Weights of a small GPT-style language model, trained from scratch on English Wikipedia.
Training: a variant of Muon for these matrices, 583M tokens.
MLP neurons of a small language model. Each row is named by its layer, matrix (up: input weights) and neuron, and shows model dimensions 384-479. Each number is 200 + 20 x the weight over its row's rms, rounded and kept within 0 to 999.
After each neuron's rows, "fires on" lists the tokens most often at its 100 highest values on Wikipedia text that the model never trained on.

L6.up1454,223,218,171,210,182,224,222,206,213,167,186,182,174,232,202,181,181,216,214,237,234,208,206,233,205,204,202,187,218,173,188,201,208,193,196,187,196,200,185,210,227,179,174,182,216,180,204,215,205,234,227,189,220,198,228,183,204,202,208,193,179,189,190,159,166,197,213,233,174,259,227,225,235,151,189,209,210,208,208,214,196,198,173,216,201,187,225,193,199,253,207,201,231,214,207,207
fires on: ",", ")", "}"

L7.up333,200,210,202,208,158,193,179,200,206,197,149,218,157,221,223,200,184,205,177,195,194,231,204,181,180,166,169,239,234,208,241,191,193,220,186,240,189,210,200,169,196,212,187,202,218,198,167,204,185,159,211,213,225,184,210,247,197,169,210,198,223,205,191,173,188,186,184,210,226,181,207,183,195,190,234,167,202,207,161,222,167,200,168,204,219,182,224,215,202,177,203,191,219,165,185,204
fires on: " of", " to", " in", " and", " they"

L6.up1274,218,227,209,168,190,166,188,175,242,227,191,177,208,217,215,180,186,173,243,232,202,198,203,209,191,159,172,199,186,196,239,204,225,215,206,207,203,211,204,207,178,187,224,185,196,207,202,197,183,227,214,177,182,210,211,230,195,199,181,193,216,161,170,219,225,157,209,185,202,206,200,195,201,200,175,176,165,222,173,196,194,211,218,187,202,197,210,199,188,218,233,185,218,180,214,173
fires on: " ", " |"

L7.up1485,189,225,176,222,229,211,213,205,181,182,170,200,204,205,191,240,152,197,224,198,209,161,207,192,196,195,189,251,234,199,181,216,225,217,232,176,202,215,238,209,196,208,175,231,159,195,215,205,229,184,214,211,210,229,204,206,203,238,229,175,145,198,219,202,175,230,200,171,210,195,195,199,222,190,186,216,207,248,190,184,209,220,205,217,157,224,206,220,197,200,230,170,188,187,197,192
fires on: " ", "-", "."

L7.up1910,205,223,193,234,194,197,209,203,195,174,181,157,183,209,194,206,178,178,211,185,180,200,209,193,225,229,166,224,227,199,198,206,183,177,187,179,196,206,190,184,188,192,205,181,188,188,221,192,193,184,163,184,261,204,207,223,203,181,194,191,184,178,179,222,203,183,199,202,200,196,184,230,223,171,193,182,223,224,224,205,198,198,195,201,199,185,193,173,195,189,225,184,189,171,195,202
fires on: " in", " on", " ", ",", " of"

L6.up881,212,206,200,224,196,209,203,185,206,177,216,206,201,179,200,187,214,164,218,184,222,226,199,207,196,181,219,190,194,202,212,207,218,210,253,223,172,185,178,206,151,212,216,207,184,209,213,190,187,167,210,167,214,174,202,191,209,226,211,216,210,197,192,205,198,170,206,193,202,229,184,212,165,204,169,172,186,205,197,213,172,190,224,226,207,205,184,223,203,215,225,171,185,241,205,213
fires on: " to", " |", "g"

L6.up555,221,207,189,197,183,217,226,211,179,178,182,206,190,226,223,231,215,150,220,224,195,227,204,205,172,219,198,209,212,181,202,204,169,220,200,244,180,200,220,209,191,209,215,224,199,194,184,221,195,159,216,207,195,214,167,212,186,188,221,227,210,221,172,179,209,198,196,204,180,184,207,218,227,215,181,202,191,231,187,192,215,253,213,146,213,217,201,178,184,207,206,212,218,179,211,207
fires on: " the", ",", " and", "0"

L6.up418,192,196,217,198,210,200,192,210,159,218,169,226,173,221,178,210,208,205,228,223,217,170,178,194,204,161,217,216,224,201,228,168,193,203,222,181,211,203,233,179,209,194,168,222,178,183,195,226,211,195,213,216,202,213,172,195,225,211,200,202,202,215,249,228,209,156,218,197,176,191,192,200,236,156,155,199,188,187,202,231,182,184,178,204,180,180,188,184,188,187,169,210,207,187,193,221
fires on: " ", " to", " the", " |", "0"

L6.up1515,225,228,213,153,160,163,185,216,234,216,210,200,190,194,188,205,204,207,185,170,196,192,217,199,192,204,227,178,186,185,189,230,185,235,202,213,199,198,170,206,180,232,186,178,192,180,186,225,184,185,196,191,210,182,187,199,250,187,204,208,199,190,212,207,252,214,216,205,220,238,199,195,177,214,199,213,201,232,221,214,204,198,175,181,212,179,176,218,228,225,163,146,222,203,195,196
fires on: "'s", "'", "^{", " both"

L7.up1501,211,220,219,223,199,205,186,239,185,207,227,200,203,195,205,223,162,170,179,192,230,173,208,157,215,201,202,223,243,226,243,219,191,181,209,184,201,207,181,180,222,205,180,211,205,237,224,192,196,192,188,187,195,202,205,205,180,221,203,179,200,192,196,206,198,190,197,181,169,191,182,211,205,225,194,182,183,207,207,179,174,179,174,232,218,182,213,179,206,215,207,196,187,204,216,190
fires on: " ", ".\n\n", " was", "\n\n", ")\n\n"

L7.up1095,184,216,189,202,242,203,183,207,206,188,186,232,203,220,199,192,174,180,188,159,202,209,238,203,230,199,227,188,207,217,251,200,230,210,198,204,206,217,197,210,204,209,194,174,204,244,209,237,212,204,196,208,215,206,245,210,210,190,215,205,207,212,209,233,238,195,211,184,204,232,206,207,251,167,188,224,189,187,201,224,190,180,184,245,236,231,151,193,167,208,168,216,170,174,184,181
fires on: " |", " ", "10", ";"

L6.up65,166,229,188,185,240,185,208,198,209,208,197,217,174,232,177,216,175,179,167,182,207,190,233,171,192,173,246,223,223,216,226,204,228,221,219,183,209,226,165,220,230,190,191,207,194,198,242,255,208,194,235,231,188,214,209,215,206,215,218,186,216,241,215,216,232,237,222,175,177,190,245,214,232,200,164,214,194,217,203,184,171,187,164,194,190,211,204,222,219,200,180,212,188,230,229,207
fires on: " ", " |", "|"

L6.up526,196,202,209,186,233,214,203,204,222,185,220,173,216,191,216,209,225,181,250,199,212,235,185,174,199,173,208,190,202,183,220,231,171,219,223,208,241,187,202,198,207,199,217,176,184,242,186,192,221,194,213,185,174,203,208,238,178,196,192,199,199,211,188,238,199,187,214,190,190,229,159,186,217,204,189,194,161,205,179,224,151,197,238,187,207,188,191,178,212,215,201,189,206,222,234,175
fires on: " ", " |"

L7.up1979,225,208,199,216,203,198,220,193,216,207,216,222,185,154,233,197,216,180,184,175,187,203,193,238,201,195,218,239,232,191,183,189,196,190,170,221,172,201,220,204,226,211,187,179,180,205,213,189,248,175,197,202,203,199,202,218,196,223,187,164,192,204,182,226,166,224,211,180,202,210,183,190,207,203,162,214,216,194,203,230,204,213,238,222,178,186,191,196,215,201,208,158,187,166,199,201
fires on: " ", " |", "3", "2"

L7.up985,226,199,185,188,214,155,212,210,241,204,193,216,175,206,216,214,242,174,178,187,205,205,189,193,184,166,154,218,229,197,190,237,189,177,204,151,162,217,197,190,202,200,209,203,168,219,165,204,189,201,204,195,196,196,212,215,160,222,177,189,192,170,204,212,198,190,198,202,168,202,185,210,227,202,208,217,176,200,201,197,207,255,228,189,188,177,202,189,209,193,210,168,184,157,191,207
fires on: " |", " club", " to", " that"

L7.up1142,229,171,188,183,160,201,178,232,198,181,193,187,188,213,205,218,178,233,192,180,190,239,199,204,185,203,166,238,221,197,198,151,179,212,171,217,219,159,214,193,180,171,191,159,206,148,182,183,225,214,169,204,213,213,218,206,196,158,219,193,179,181,179,187,186,199,201,198,177,230,184,204,200,184,204,201,178,224,212,199,189,180,205,213,229,184,190,198,211,222,209,234,228,191,209,210
fires on: " and", ","

L6.up1803,187,178,184,223,202,170,211,225,228,202,182,205,189,179,194,196,185,206,205,173,229,184,182,178,217,231,213,219,191,241,209,169,224,197,198,221,188,190,177,199,235,210,211,145,205,220,220,213,209,195,187,217,197,205,200,205,220,181,200,165,218,210,205,221,213,207,200,169,168,199,151,221,202,205,188,191,199,191,213,204,189,232,228,196,192,200,205,178,204,234,206,204,176,190,205,186
fires on: " ", " (", " +", " for", " |"

L6.up794,204,204,235,197,189,223,175,201,209,211,193,194,198,202,196,202,191,192,225,212,172,196,179,181,213,167,178,185,195,201,202,172,169,211,183,189,204,203,205,217,211,189,186,227,202,188,183,204,189,211,202,190,200,239,185,214,193,196,184,197,239,230,177,223,175,205,179,193,216,219,181,239,182,209,234,188,224,202,206,194,184,175,212,217,222,178,165,202,221,199,214,213,186,179,225,223
fires on: " ", " |", "4", "6"

L7.up1176,231,203,213,153,204,194,202,174,207,193,239,197,181,187,177,239,190,221,194,183,208,202,183,198,190,188,231,253,202,225,231,171,206,210,230,176,192,213,187,176,220,196,198,229,219,177,187,209,239,221,212,172,226,202,188,202,209,223,173,192,213,247,205,198,201,190,221,182,175,186,222,191,200,186,161,214,176,204,145,188,181,178,180,200,202,223,193,212,214,192,211,225,202,191,230,198
fires on: " ", " the", "3", "2"

L6.up452,226,209,174,204,214,173,172,195,192,213,233,188,184,206,208,209,227,198,223,210,207,182,200,187,203,192,208,214,182,179,204,247,171,188,193,193,251,211,199,168,185,196,193,201,166,207,211,214,167,191,169,196,158,241,190,194,204,194,207,194,218,170,215,204,192,170,173,196,218,182,175,180,194,193,205,191,185,139,207,193,222,184,206,193,179,218,185,166,178,212,177,195,218,201,186,217
fires on: "\n", ".\n", " |", ":\n\n", " from"

L7.up1650,188,227,209,200,212,200,192,197,188,173,235,218,208,221,202,209,178,190,224,213,201,234,226,223,200,200,235,190,192,195,184,181,222,187,221,197,176,196,176,191,217,188,200,210,196,216,154,182,222,194,223,183,204,218,191,190,186,209,177,215,199,205,168,226,189,192,188,170,208,189,161,218,194,189,224,189,259,207,210,190,177,223,215,214,185,202,203,194,217,211,190,172,165,184,219,230
fires on: " ", " |", " a", "30"

L7.up1627,176,210,204,216,169,232,192,156,218,216,197,193,176,219,222,197,233,168,208,217,190,197,210,182,206,178,197,197,216,168,198,179,166,242,200,218,181,223,186,170,238,189,212,183,166,211,200,179,207,212,139,208,162,222,188,223,182,211,207,174,229,203,231,221,192,205,211,176,199,198,179,216,201,188,217,181,190,183,214,191,183,168,194,219,198,205,203,206,201,191,230,166,213,191,216,190
fires on: " ", ":", " |", "7"

L6.up366,182,235,213,204,231,189,218,187,193,195,226,183,239,225,229,201,207,169,184,212,193,220,198,212,188,195,166,151,197,219,192,207,201,207,185,245,185,229,200,204,213,200,187,203,185,217,189,213,216,190,207,198,209,204,182,228,203,191,215,230,199,216,189,201,222,199,206,157,151,200,181,214,194,235,172,220,206,177,173,194,179,253,237,221,199,193,186,167,215,208,183,206,204,188,173,214
fires on: " the", "1", "-", "0", " ", " Year"

L6.up1029,220,226,208,237,204,172,233,239,191,209,194,167,219,180,202,203,211,185,200,197,209,206,147,183,204,193,187,203,201,192,196,216,210,159,198,196,180,211,161,242,188,202,213,196,153,209,186,194,189,204,192,199,182,209,195,193,183,204,229,200,219,203,169,216,193,172,176,179,232,193,185,153,192,183,187,214,174,192,190,219,196,209,188,201,202,186,202,177,172,207,243,204,181,179,193,227
fires on: " on", ":", " the", " |", " to"

L6.up1686,184,193,197,222,193,242,193,209,187,189,212,201,175,189,193,194,270,196,189,176,162,222,206,212,209,231,173,189,209,210,193,187,181,199,202,213,185,205,187,160,200,184,206,203,225,180,160,186,197,210,173,179,189,225,227,208,173,185,184,200,206,190,143,222,178,217,203,185,204,188,162,179,223,182,202,204,158,192,208,217,233,206,161,150,240,192,174,212,230,200,200,188,208,215,235,216
fires on: " the", " ", "3", " and", " to", " at"

L7.up817,232,170,189,211,205,191,188,201,189,187,187,189,201,197,204,236,174,198,225,190,200,225,209,223,176,178,174,205,222,179,205,191,207,198,210,204,171,207,235,229,214,163,233,199,194,191,189,207,197,199,207,225,204,207,194,214,205,167,193,187,199,206,188,202,200,189,203,240,224,180,202,210,194,193,216,159,212,232,179,189,195,196,218,181,205,185,205,220,172,209,198,227,200,208,174,225
fires on: "19", " in", "20", " "

L6.up133,190,225,174,201,208,198,212,212,198,190,244,186,240,175,192,208,209,209,202,194,169,190,196,200,179,181,206,183,211,211,191,225,204,222,231,179,208,187,182,195,181,195,194,158,181,175,183,220,224,179,193,168,191,191,178,220,183,190,189,214,190,203,224,201,205,174,180,213,225,217,204,179,186,192,216,225,190,205,184,178,216,232,218,213,209,198,206,163,170,176,183,189,236,199,227,255
fires on: "\n", " |\n", "\n\n", ")\n", ".\n"

L7.up1591,195,150,222,199,202,218,197,171,183,181,196,193,199,214,179,208,168,185,204,180,199,214,204,188,202,170,223,199,220,197,215,201,200,201,166,179,195,192,196,202,223,176,166,186,202,223,208,213,194,215,204,198,200,258,177,229,205,216,238,195,213,193,206,210,214,213,212,184,219,217,195,189,204,193,212,243,207,235,231,183,206,177,211,199,240,171,231,206,216,206,210,179,195,208,161,213
fires on: " |", "0", " ", "+", " |\n", "1"